python train.py --n_layer=10 --d_model=768 --n_head=12 --n_kv_head=12 --head_dim=64 --d_mlp=3072 --vocab_size=44361 --activation="gelu" --norm="layernorm" --norm_place="pre" --norm_eps=1e-05 --positions="rope" --rope_base=10000.0 --rope_fraction=0.25 --qk_norm=true --attn_scale=0.125 --bias="all" --tie_embeddings=true --parallel_block=true --init="trunc" --init_std_qkv=0.0129 --init_std_o=0.0 --init_std_up=0.0129 --init_std_down=0.0 --optimizer="muon_variant" --lr=0.00173 --lr_mult_o=1.5 --beta1=0.9 --lr_head=0.00484 --grad_clip=1.0 --warmup_steps=0 --schedule="wsd" --decay_fraction=0.636 --decay_shape="sqrt" --final_lr_fraction=0.1 --batch_tokens=262144 --seq_len=512 --doc_mask=true --train_tokens=839100000 --steps=3201 --dataset="wikipedia_en"
MLP neurons of a small language model. Each row is named by its layer, matrix (down: output weights) and neuron, and shows model dimensions 528-719. Each number is 500 + 25 x the weight over its row's rms, rounded and kept within 0 to 999. Numbers have three digits each.
A block is one neuron, or neurons of one layer that tend to fire together. Before each block is what it responds to, as a language model described it from the Wikipedia text at the highest values.

Description: Connectives starting a new clause after a comma, mostly and or which, also but, then, where, and verb onsets after who (che-ated, acknowled-ges).
L6.down282:546509516531482519492507504469486504467548499464523526492476539499466517502491498491528474491524512522519490469522512520492530525501476532543534491492519487462507505480531530548476506501495501466503503529550499505487438493508491465502504537506518520502510521514478501515548430519534551469523517520515488477480508492478470495464492487522534504523548523521517440526508510423470505519478506478543478450474500484504462499500475493494549522485495498521533493495508545480463470446490516544478481522498466484498496456519507506519495486479493524493509531476476484483522495486528458518
L6.down306:517442527504476499537520494509444506509542499512495489515519520542497513482495545491526490505460508522499490526490494492497506509522516528504528494554450517503503495454478500491498541516501489523515493511520521487525502471517463496497504491465541502498499543478463496500513501447498498500532537543481507462459522482524493501517509502486504502480531507495507532485547493487532492498521485496512525496487518496504484507479482465466504506504479479502471497495555484479522506501552471493507492477507502555514510540501476530547493521507529516494458473498532484470503552545502544494
L6.down1069:490502508483504501473484473487513497493514478503463491519513500517492535518467554498515569505471496509511506463523547455500492463499534521540531510473509529499483499486470512499527491503452488508492519499493506529481453516468539481465496488484535503509541427470497484552480501500492459498486498504496515494518491512490552530463533523532510506476475431536503466493495517484526516491465547487528515524495486512522554443484473490473484468511478508498459495518509473460493520491481519516490542465507476501485515523509469479476491525461516535521525525513499518526530500480521473472
L6.down1232:536472515543481513492571477505458513519514500495490510431530475530493465526491513463555491479549520510508521520503501496506509521503491478500523544484523546491555514513492485487492487543473502533520504528496532471559500460481543501515506521530503539460529535494539510460518476518481499523538514486497559510488512470557492474484460511502476479532525482473533532496513490527528492500489537512496479490492528492493540493510539472523559505513535410512486464484518473487494547468542549469529512521479515513480536503520532540468500529507472494479497521514509504509448509499484537508
L6.down1975:522512518522542479504532492518484508530438529512541504491483513480471511510547499507504508513531455513482537507503480504512455488499484501511512497475475508473506510543507485510519546519516514462514519491498483537528490475473469494483476475496519453555574522464503521528508504507511481528502534495492527459518502548465470499550522507460505484513486524510510548508532537516478501496517469498506542507540486480471503530525544495487462526506501475495500489461517464465492501488497501499493489516529504507504504495475507496492520521512489477471523448514545513493453544493503492498
L6.down2012:525546496474506497538497510472475498514456496498535508504488505510497480506518483530502462501521459499483510508472500498488503488479456519483516515483483494484525511517508551477483573512498502466496524535522522517591437478492508515522486478503474503462495506532519499496507517501478526452546504491530500521477491489492506528502491483485514510484496554507458496514496530478524511482508488493475509455498496548487479470488480453528527534481478500473502508489483510518518516496455464500483487487499525529512530499531517434466526512552512489447520494476513486478501526494497512467
L6.down2612:524507495504458514540469535513475523513499510493505528505482459490494468498485518504517483459531525486521525468531484535442497520506514406490488508499496460516517463519520546493528495471519499508533498546505469510511489488521501535519474508477506485513529500488506491523503426499498529484520523542521497483489558467529483479490466509508497473513497501467471531537473517508522531480503501504534473486477511476493477518496517490510549482486502486477497485465463465457485513528560495457466492441541501425480514495492515507500469530500521499524550527513486511530471510480509474509
L6.down2734:515446453481524502542452493501470476508565461476489508470505441505461483424508489454449495482498525475557503524437511516491481527546496498500537502547505499533502483517535473482467539498501537540536477522498484498564539500496516474523509509446499507538477517473518523517502530490435497497537469467496540506546507469503459544497535514469523491521472514484499497512488553519482481500530486450522474508496503519547474510496520490503542500537514498480529526501514500495512467459521505531497481502536478504507518502470525513531448482489489471474512486516456531498522473471502524518

Description: Main verbs, or the first piece of one, right after a subject, to or a modal in running prose, such as dates, raid, lead, jumps.
L5.down48:548484485512500534513533532515525484492472521470482443449487551481438469528481462510515496525499526499465490507536479495537531453499543515516524516476478529508498541506528507483456538520514503506486529486524483500495509499504479503486461499558518519498491508476530518504524447505517525490519537465501479530578509495526490423543503508511442493537489520466510526476528467490515485485459521507452460524467520494452461523502480529514518494524503500503477516512520491565503503475525494472530478510472499477510490500500500539516513536507519515507503486512457491505527489527453487434
L5.down337:480492520478519487510547553525472521532505481463488509528504552518494491493512547514474453513465513509510507490493461501487513521487503500482501551554499496518531503484548522444476493556498460491505479486529533465506466501518557485494522522477493507532461489506531452492473495498465480536504505477492482497510504564517511495470496483480511526518544475483493473491496479526512512518549501523514510496457486524513496459478476505505484516486504559479517493509516535495537482518486474563473551490497510530495494485489514494518503527530539494521476521498491512548512454502499515474
L5.down489:481472484503492507506583566494449505489505494471492491516489535496491431489506480490497471494499520503519504549528460507525519482501490480500567547563503496504547480539523558529470513542490500506512533498542511473492524502510479501502476488509481538558476577505542521496502466473471548511493519487481515528504523498528474484528510488534498505509505523461450525476531504485503510526510484507503509493522496522485465508488515520498498537515517525475504501535520562484477520477480476489475506488500491519515508524499542563518497551517539507518555462518477474513494493489528476521
L5.down995:530473522484482471542529547448474503565513521480510506489519502541494512526504511515516471494464501540512494519471469479524493490510498494466522535552486499491526498506512453522528512515509518490496515510537520450511506495468482535503511525499441499545495499537531532522491520481509490528505521479502579459457547497503498489498469484522531492557489484513524496528486485512484497493558504556488520463501515531504507514485532496479450474486487488475490515481522498488541501472516509430514496503503521519517534517518528538534528529547551548482486465520536484466502526495505509519
L5.down1026:504480508475510486537500499474494501516471508480485498505501512510476450470497493479511470498494504523540504539541500462479513485523506512476542472536467470507527493528495503515519485504476451475524447475459451509504551543504468457466512502511492501483483519462468515510498476485520503495492503521443523510489494479498491461459550526476531474501527487501528530455501511480534526497489490516498516480499493488469506514447503509518552487509495528546488466489539465511491505480488538501490511515520439501486530564527467538516514501459477462470539527478479557483546492508502550520
L5.down2031:493423477469462513530546502484490477506475489497502504526499497507497519501542508497549512516485490476506489490542469487506506490509456481532508513515494506523504487494543488535493501563483522512449480513533503495522556475527503472512512502482506497507495566497517527471506459504482557481502495499527520507551520490542475483545514485534452528506531509462498486502517502503461501520509497507515510486510474499496485536478504540493535524506535531481504548544521516562465476472475475472456485503498508541457485535493534530525510471487513489524527446477487472501527521465509532496
L5.down2598:492524494516473520516473520483466496488479495499533500518482476532453499512491484498519478507494504503462481526532492468512514536508487457505506507528477510507476536490529540510519495503491465563530498541488469484502469504493516472483524528472481526466493504450483529510520460484481537477462516498485510484524441521543491495451499500509549492506461477479519491502549526542535530491511496516502490500511532475508443478485447543494463476493475506493529492520506489495511517459482480488487540471515493517548510511511500533479478519512508484512467491550521500499550471497497518489
L5.down2846:498492529540527512532504517507524509484515523511487500510521516481493468488500468525505486528522508522515522518484513497513518464484526486460491533508511491467533471482531516534495495551490500537482514486548461477508557515505473481441500532489511504516491506512452510520553504515520491485490456508443467501474480493524481523555452500516505478517498465492494494490482515474532517505529490471498513516498484519494487465473496516461494489474498480517482528518502516486508533476490499501502533497491518558489519475529537486520495497472447453493498469475481469465587526475504536512

Description: Verbs of thinking or saying that introduce a following clause (think, stated, claim, expressed), and ", and" joining clauses; also "States" after "United".
L2.down2436:515514515483494496471506489466480516523498512484513478547510447521491509472480456536490430476471512475486512490483501487524537496533487508470489480493485523488492491504502531530475492522519485508492534478522490519501503525510505487496466475449472488506479492531511515496512485515465510455499516464487541487461498474519500497505528491493504470504554504500540487504466507502485447484512507499503540532490497522505540529501443487468484517477492489511510474527524504542528511490512441453537503465539529497504501484506492444504449495501491483515506518532498478520513474491453520459

Description: Interior subword pieces of long words split into several tokens, across all topics, such as approx-im-ations, redec-or-ated, ret-ali-ates.
L6.down171:499484497541472502522477472508521493523481488484482527497494472499530481519508528512536495483526506503517486477477561529529446462514533498459507520506521466500463517490516470487446491516501496521515534472525457482480491516471467500463455497524502460467489521529473492508505516480475548475490492516469462486501501498459512494524498474534527538457504492493505496532516504475541513532457484521482486510516454510489444530582510467509499480497509526538519486520530478512527512535514488481452480516450481499488512520535466492487495473485541541517486542504527487446487516477502496482
L6.down369:482522525510536501545544491464484509489523490518472479534487557463464459530539492496509512494493518498485529505503538498507498485460518472427531492519497489498508515526483500477485481478479479500457504458541562505437490483492501515524503489498529509523527528450506516474506473473530495448469444490511470459521516498488516486513521454530518506527516505550502540520517495540501490534497489540527486479513490489532505476523519543533494534461492518523522464466525499505478475539515516470491526494509469521506503510509521517472502518518504500492456496488515518480465466494482481496
L6.down685:480522503522540486520462515482491517456500472499513488561501522516509514519497514512541474500478499493519510466492514456515482454483529508445508529464539483482526484515551496506490517489554482533502471478528560476447494463503521483478488505523508475517514508511509511490505469458510481467461539532487459518476486465543491501485533525483504497449534505510517464480473518461478516539460519524471509512477475462503531512473476483535514485504482511516479512517496515509530471541489506551482515523485472506516518529508533475464519496503548476455502494497537489523495555487485489488
L6.down992:518503494535495500460491480478461504491516504506445496478499502557503496516494539545548509492530529501523478481473479510534484476495449536475487521445499502531500510527524509472525506474496510517484500491483484442471534466506515529563502440514500474492481501485455492522484521524504534466501517535515431507513464518493479535503536508483534494496519528474533531525500479544571489493527495512512492489552477510467469495493516472522518524468501482476515521453508508495495488518483494505538521516489485509498510553549484514471504440513499490494502525519534528493486505484491485513
L6.down1425:480516487511542497515518509472532496488473511447470459516479535532481478503527520480547504503492497460521527518502523507505447508457468474481498497539523503523535506470526490509513483580525544517528505549520511484486539459476513468479469478477505457495533553449483538513459459454473462464513493495471532537497519489520482518518507503541518477496503512470496501487553485534499453497482498474460548467515503502521473467537505491469484500517518549506548494481491499505472504556499490522463519526489485513482518511551529526491544537511521493491473501497473471462564503485504512493
L6.down1472:440495495465507520530537521478505532492514489500534510501502538496497502511468500483486516437537502483505459536542513483468500505520502483489511520517477493479500491474485497468456507506472529501487520455534519456453464515511502451506541519462455476501513509485518524485496509528467451505509514478516526498482525506496490512464478482486497514509483507498493488464502498467508531474519475517517430512524470526471501534495469502488512546520514552480455504519474481478519496553484469506561512498532477483532522499504482470521471494511531462554528546484509536448474474454501548497
L6.down1647:476508453470491528520489487521545510529511502507517514497471507506498491499512488452476533495527497517516531495526496483512498512506503525473513460463471508546490476491530514460514490512494536531499498508507472528430529499482480521534468488546465517490492501525499517462508528538506518485503499481487483508523519562471480525538543499539489518453432526524502552475470465517525514499504464526501461528521516498475509519520515530496505479537461505529492500469495466483526482507518513515526523494507528497535528535487507520514513451494487530516523485531507504509477473503519476496
L6.down2795:487488503472485545526488484518514488496486493509467531467497463503473530517525534455528489488473515517544516536483498502524483486493480483506502506495485532588476492473475489477442503494506486492475520530503528528498473472513491525503495458502511502504530508472490502489529501505469481483497491520476491498546479566523483520465479460506486514492493502528497528513516507519500482484516524484505512496480467507464476502483450519485528472489504521491483479478511494508540491521507488506477556504456454502475499534549494482518523529513532463555464500513508539518508518499488517509

Description: Opening pieces of longer words split into subword tokens, like accompl, horiz, peripher; also pronouns opening a quote (we, he).
L2.down3026:460514484515456487507523455519457501501544489486474507502507531531477465495491481488487487501534476455484523498540492462537510491508466482505529525514512507533500563477500493505505473543505488522501518563515511519515533561422475510491483452533493481468497533500537487482507461486527494484494497515527505459490530488479491506498488501487505501500500498484486493543501510509498506473540557456466474523479512480468482513535481482501534513525507498528527416507484503498485506496476509503496571504519500486505484497497509492481489493499505550532474497508515483463516460482518499493

Description: Tokens in biographical text that start a family relation, title or honour, such as "paternal great-", "(sister)", "knighted", "second Lord", "Duke".
L6.down226:476506495517530494503519468502488483496523538492516515506493509505480517506510481547499518480520519495532550473510482504448452475490459479446464544499480503513483499481501524479509478513473521488500462464535484501465480544479527492500503516464474460500502485521509475485494532528496503494549487513459511531530492490507479533516487481522512540432479463498518492535473470462522521501488484519497460469466492581464513504504549490468461492458460459464508500505479520456464516477487479518483530478537470505523510514476510517492487516505531536522505490530534500541513478495501545476
L6.down403:509490516566486514495452472474504484507495498489468494499491429476507453500436504465521516487528497492516504514491491458451504528493493520479464482474465524523548505485531474478524531502486481531476451482466473463480484494515507508514535481505533449515521523509525490468482517566458500483536516479505475525512503539521491516546525504541499473526532494495481510496502505555545554469492550487439480512497474531531541511490499545502513482458513496505495535466518487489462525518528498484464523497478481476543517509509522486487486520472473529528472491510479535547504493485503497466
L6.down424:508434527460498465473449512494505499442512503491476486480549524499502526515492501497526470493513501494475491452499483493532530503478479467476512529484497517551508506546500454498487506554497510474463463473529489502538521507482489515517487493481490529485461520512492495494503488476514489520502513524491464565487521517537458519485558504510521484527512488513502471509495457479521504451494504500480464519496487536477536503507527538519511449489509525535461466522538534496500490502487455507474534557447505518523481464488511528513480512483496471510525483464471536512498471513513488455
L6.down936:500510533524477518477500506519479479490520485505491485503505517512535486506561578515479512498561487485515478482482507514538490517459483473525531488503525512493495505497494498501490511485478486484524476486547446497516532542500536528488465517516481542486497560479509509527545521506551493460496500483491490492516501534469513506486496495491521512516533501492487520488485492410456488480495520527506475501492492520471471498499474501466510497527485481541480488498506539488526539525492532485471486449502506505459415535531501507514497559528519492498491494484516477481472491540488472533
L6.down1366:534484512480520498461523520544474489471521500502509487537503550495472516460488485475524546492493509459493505439510525468529485498490515472518534535506530489514484489498445467487494470465518551473505479507452484520508515456525465531513526488511479501483501500543519503529514516477524465495498525489495516463551453495498534514450551455536492438498502463502497523460455495482502515508470531487494499519506432483468513522520505489517495490478525559483451467485466554494476497521538533502470494511502505541498492508519497504503513526533531480496494516526516506462500457512463492478
L6.down1777:511519501508498484467489513505503481484516501502462506478533487530481505519510474524520496535484478537535460471541472519532504492495466492470481503516498485478540510517520490487508514478506524484481465571522554442506458531477482443478526486508527522488509507523444492508518482539514513507512501507508421497542476485421496566490522533496511473499508489534506520478499460474502501532516516523487530484518487496494503502509535471467538464492510517477519488453494537505508485526509473491484500460512503484493452470494447482510439475452473483477493514533531523516505468508532508523
L6.down2276:518504548508475478517492448498540517535488514508502504501519498463495474485510502541494502488504505491488494525538524479483451490478473498523481492481473499521493471502487525525459473516506474433498505468468497517473542521533519479446516491534505482483522443484495489492494551517480450523496508502512523530562475521490479504489462487532496493482471508519506524535498496512541476513502487514502460496494469514515536485527520477537505495469505518542486504481519472506483524470471533494506506536503452462494509513511541511502499481528528499523497446520519491473489519475515471493
L6.down2861:460488562549521468509509473552505516431551550449494505483509529509521440488479472483513529494539521485547502493491506464515481562474520471485477535523476513539487508503534512477470537512476494445520509497498504473487462508508469498493513461492476511479485540483547476526479497471518450448529539539471504527514476491495514527485511491507478506466516455514495530503491513485533504509504539490514519521469462482438509514517497488496490550469476471483500480534493520552497491484484520504496532541487508541499499486488486499499526507539480440486499476489484507532496547501481530529

Description: Fires on in or of right before a field of study (a degree in, professor of), and on field words themselves like violin, history, micro(biologist).
L5.down98:484505453509523520463491506532497465496556493486517504477508487507478475531543511497544471482520520463518489490535507513519476509474503476481531488527476513512498485471505503515522534479521462539532485515487453507472495496530510496497519504558515485499538516493486442512486478497514547533506536489513468504491512508498495479520503465509530460469496492523478447527502492486507520530479459475497488496521508473507518484482518513490430474481478515520513502479492470474498483499454470536481516485496494476522529497533487471452506480505514513490534523504502448487503505488513528494
L5.down800:506528498527500489522410507497502520462460507519512514488441562485515498472468536491503541488494485476500484493499447440508473505524489496484507510505525501513526495494482475494542472477511518503562519446491491504533499499487510510461511506515523503500502474495488545480492500507526480506479462495496532542474475507525492498512534484453527512487490509499533500532531505522500500495503493505502504513502455507491519490466513500487497546519494509475528464474537506467464448551520515476523517486485499520488465482508498480467500502520490507496468527509502521509498532548521538446
L5.down1043:478560486529505497512514465461461496488527477496486516482445534510537472492501496481488491489534462464486527490484472493539471513543480466458568485513503517485518472542524484498503474481486492497477505474506466476474478445499480530505508503540525514501511507513445523551491486493498491475491506545514480506519524532524543505440543480483540529486469503498525483508504497501468476507495539508530487501518512493507459502455513518520476515475497515489522525512497461488480522502484521477500500550489438474506510492513559514510520489493527499474486508506518487489490457510497546507
L5.down1202:505540542461485506498503448513527514464476477507463499517499475459550517520544482545509473487517523499439532522535510489501508503495499528497462507479490495514515546494479518454545461504535522467497511461456490492442519465456503513479519514545504487520492488493514533516477458482505477469489501510518523540477476541469501529536513533490516529532456499538526506511481430519486529480525538512504500507487474485509508495518479488520482525504510503470488522515457531492502502491504471541524522494472512489510475493494502479521511514519481541474447453493510487497470468515506472504
L5.down1540:519501517482513470491499475499522521483502489526509520470528491546531534519511536482501545568503504503489472534491492449504503516474510468489457515494490559517462499502501499508521485521501493555480508539530479508480500514461513470461516556495511473514483496509515538516483495465501510483493487466481493506518559472481484447496485465510499525526530551525486454514502503516493544508531521467496490495500535512507489501506459484472513421495531526462529468496472523496506555530492503507513474509530498478480474501508498513490503449534481483520504546523514491470504513487518526495
L5.down1918:485518509486505517518415589502496479494492482539498492516513473505469513528513517556534477461494530464487532521492494494530532477571488502530521491478490552515517439494445543500462506503539466510473533536499511503493498525531486510503461505498474518506478512458500522478547489491496510519473545475528451496472484483523489501501538556506484519524487475474509528445469484468515463473488515513509459470492527504510490503501501506545499504493530488527488535473500510513506468535467551464506507474488467488522479535495487576545515502498482548541497497515532505505506504510486486514
L5.down2141:506519508491479480535502467471486519474498489499491513509505481516518514499525493532490525511494462517529532517486505504485501489499534483449503474499523501482540524468492496485505481482475504519535512560508538511445441472447455498487560486525529515501514463488447516522490481494525492471502545556480498529501449496496489462548506476506546444450478495526530498504503515513486547504508485509493479471479467521495502503479498470506490539475498490479486520495475534538504509506540512492474515493505524507500495527556463490485510463548505487508506520487537522490521541520491519533
L5.down2826:510555479466537484526466554525499518528511504531509459523507510468478488486509538544478479471492502522526468515529495471530514503462543515538481483534533534538522480487467494469500515485535495450542486512449479505465526524496468505485514503481510496501488474487512486509519464479515495535522502497500493491502501519515550478520510461494482506492473496557514495496480498497485498540480498465491474482473500494488542504469508487527486513469482479511527504534486494434478531498473476507491512521536485459485484474473482509518556520486515527490499523470503466522474488534460528537

Description: Nouns naming a field, profession, sport or activity after verbs like studied, career in, retired from, such as medicine, accounting, boxing, football.
L6.down56:523493502526550524534487502465503556509491470499505448489501501485530463549524494506518479434500485485515496501487479482520519539509472508472525517489476499496507454454553490501546465524520488509536508497493472486479530512454517515491538511476515480519495514516480511463525493455559503510518547487493486517488496537464485458480503502529504480538481447526491512475539486446441526478508496469496473531512492507507515548464481494505491534517542521524449467520522498483459509506491487519488573517510472513501479515498527508465515514504526496472474524506539494503464510511508468486
L6.down307:550511456496498453542488504486484496502463524491510498529514507497533489510526531541508504504486463482509477475463530531555490470477482530463526510484502509499527537525533473493493519503461512478493510488490485490514508471471437501512516533483519506517493515487517479570488511496509465518488531518527502476504493548474479519540498492511517526488508484557481503507516498483497482462508482495525498462473475522474518520496519486503460485470448498508480497526450497496541500481537507493509490535497525449477476489500489500475489438525498496500516508482534534510452494528498531488
L6.down613:504528481536554451489523486489447515493479539526522509494491531498453531516467507528499530513488476550505511534479453480547502547518495502494535499516480510520496537522498476473539506454484509517498516518515452494476513471450483507468525557486527521496505507452506514483475473510479490497438490491487509511498499476498527485505511521478502479504522493495486459484474500497505546535494520519502496507482499504496493535449502476470520523488491487500480524475473539485461525470518492519543520483457474487468523476519461484475526497504511520497516508483555511471507494482474519508
L6.down686:513513551462504474497495515513491506490506488522527467542517546462479495499508458531485544515469508508560508468464491505492519501479449480472481496453516473470474517491505500486470515509531569479520559519489493499466504496438535509473517548548476528517465546470491492516488469492480539516462464550489513529488468487520503488494511471508508498492479503547508496496486503508484514543504491480488505525483529485484553533440505462476470494472500512491513456478462549536514527474512492521474470506499544533462462446515517511458497542533509519552487465522539513494482511512474529488
L6.down813:503495501468508467485511504450476439465522514500470504510537506532456500519482536538504516483509538467519548443488547528494525463507517504518489488507516486484530516495525499490487489467485505449492514520516526507495487463478514559490483523549489585511508538530460478467486480524514495468469465515499507503486513498465461484512487540544535493512498517522504513533533534496471497507459475490460492549466496477514520475476496497482495496494538471513463478560490508485504493527504476490468486485520488516552519483466526529484487452509514504482516521479491498511513471544453473478
L6.down934:471522490492475489523555503517496442551477498542524523478489493520480518472517500521505479508482513501473493494561481487479472477498547534463505507491508522428523505516496505468492567490543493528469552553465479467503487489464484532523471512478527510522550498457485492495459529469498507455495517486523529481465472497471500523506542505495473499519520508509469472487506490511503496505494490523531497495487487495465483490481565482456543516513473474518500560542500545541521540482497509489520558511495500494478499451486502521461499501489539482504508535544471487493535520525476500463
L6.down2165:541504516534457537478476527492498453501463495458509526513486487502504534509518504497500496479500488489493509462519505513485468517472551505505475496466542549488527525521482508451493486512455501459533486502521489492481526509510478502446466538522485475513502471499542523505524520515487542504519514500506510508536506500486478520532497499472536483503496519532498497492526474538533512469504504504471507491480485471514507510524488489508498480491520511477531489514486538514449500525457483521481506508480512470507471493482494533503494488566508426466506538477520527513488496488473482499
L6.down2805:500481526526504486525485482493486522503491498496505486524515468459500498515512475527521548498480552470477504467497481516484535503491464511511543483496528479526498509504510512468510494489519483453484521521483477463493499498492509482548558499519461494531516505503501478517528497536480511445524519554502505485506487478494502464546448516508525534484487485500524492502515542524451555488553525517505507531488473496525511588449523474506470497521493521489464479514499525497443515500470517554518513534466500511518472505513522483529521537513487524497531489430484504526495525471456489514

Description: Nouns or word endings naming a field of study, art, sport or craft, often after "of", "in" or a title, e.g. geology, chess, violin, wrestling.
L2.down518:538531469509464498548472497540506500472483501518517514500497497470564532471506518513485479515475469491524458499444456514495479547481480507479461500500522492507513504483489488497546486460464546496493519515520465486535566506529479548479514502468511517504461514466459502456520487527549509497486527533493538519475512451478516507546495464512529527480479513560521496489542478533520519476511477505473482471483537510516572527512484504494499516468539500500489520518536540502513461511507516553481491482454493471499526488474463467466517492538505508521518502479522492495457462504493503475

Description: Interior subword pieces in the middle of long, rare or technical words, often Greek- or Latin-derived, such as euphoric, colossal, phytopathologist.
L5.down627:460465496507508485484494548548548529494564505510492517476501490442504441511534504491508544497482502525532473527502512493483500498491519495479500513522535523547490493490485492476468480514530498493450474526495514513480497505477526502499529549496494467511514475495495490524486527503539497531483521522517476508507557518506501470534489504499483479490515481442488477532471489529480577490471510519495497520498457480486481473478510437544495557486546464560506493494449532505469510515515532511495471499495470479516498512469487453467479493503514459510485486548509507505478486496499519475
L5.down1041:529493523551536473472536524518497521510471466502514512471505486466520505469505499527483507468494479502488505480480572464508494536507508463469502525499484487487510514497515504523500503526480537508509532504508506501522479486491485495505523532465449487515477504548472517473522528519503538513485483475471486507501459456496520519505556474533480519574492500474494519480514492504505474517463492486492491497495496506498495514547540485469530492447540501495502525508542501474508527515529494553511513526502488494569476493492454537483484513479503478513529475503530473471502547504489459496
L5.down1440:473491512496426492494441514532542503513493520532540507494499519476490528519480490478528504509501511491503525488522507485496473483474563488473531521532522495474500516497517510507497505537500502526471507487480511509471524503530511482495524482501505511497485526490517486463525501505508551461511496507475481503503459514495487495457503502488486491475504496504503482493483525515506505531530517540515482534470520511506481486484498469525485513510516504477468528503538472454470524479483503530490510503525494488502477536486529502490473503514520535513543472522503511488489524452488546503
L5.down2083:483510515495522493490500539513497527522487476514486515477511471484499511474520484566469547492482524530482472517521482517530495474477537511511464498442482515493532489460530541517503487501484499545505514481491476497469492509501495468502493484490438505541440509529499493529478529496484456431516527515504446525518516476502482483485472473482507500476485476475543485515502541525503484498536533522527524492542492480515474551503544481498493470495505442486466489481550502505537519560419510515530473470500492473471495491458514533488490507465489497487472495513488474480513482456544495496
L5.down2339:511490511509552535484499504534547495451525463485527538480496511524494480493573516484508554466462494533494497471489557490477485487504473473486470542498503482542542501506505510527530490547518512515513528478519430464445499467458492542524522497464518506499523496525507471486496502487504451481492546550539475525512480486503517492515513487559506498487494531475479515508483474489524541483474476474511485491506486500491491498512551499499503509506495509484489493500513526516513506493493523492505491505527542472518476486547492525545484518467508482520550442528504509482490501468478525470
L5.down2618:482523464515484516506496517499488514486522467505519477496476473444503489492543523453526489519519524532460494525472477470495475513483492470520482515509488491494513482507475506495492491491506514496482556497461473498505480483489423473502516487544531520466466511504499541463548455496494473536491484493488538496517471549462501465508540530511506525496517518557493497523474483498469511502491511448450477506499519506411479505491500476483510521522478512473530510474501480490506484517517485456512510508511518542552534507507483475482518534499504469489513559477504524488505480496503461482
L5.down2712:500489468498521530501527502507532496501478509539483496515489546498514492538435502495520500560549515500558510459477478498520495456523510470487460515476514526506481500507531522531485505475495474529496525518491497528488515465498453516520509481529542487478530477520494484511484530482494483474510492513491498442502532475479505524501476504501504533453493451486523516526489513439499463484500508487518503506526474506538518562514530488477467473477506464531499453495508500450464515477495526485481548506507523469506497508486513511482529551527558515483537470523507506552519511506502485451
L5.down3052:510506516491483477556492539541473468516500495527482500523496504475527475498492519478505527487474514493509503501486498523536498521507491543490484490476515499528488501495513488484489451517467475512503492478503516485485468493456502502487472513511491486438512515492485499516501514496477489499495509547515496513478477518496492534514504519497541530510523521444484506500513489509538545483521498474501511503500437508485518515478529501489459516536456531533465499460511528485501470489514494471520503483501522511512487435530491444529534472489506530486497489544521522511464482461501520488

Description: Nouns and word pieces for family relations, noble titles and political office in biographical or historical text, such as great(-uncle), Earl, Spouse, heirs, accession and appointments.
L2.down2847:476474486516546474514512493524485501485481492484521514509488495436520483511479489521524526489481468499507534492480507506534546485458482485528521513462490524530514528512528501507488472467517530481507520521509475491492491519507510451495464477463484515510510479469540499485508467512514480527478500477489523493493518512548493471461565489501541505496470468522496487496530484508504524526491523535480481519515489480507522480488443534499457492462462512501443545516537485489534496507503506503503490507491512524483471533495512519497515502484525499496504468497538469489500494536531530514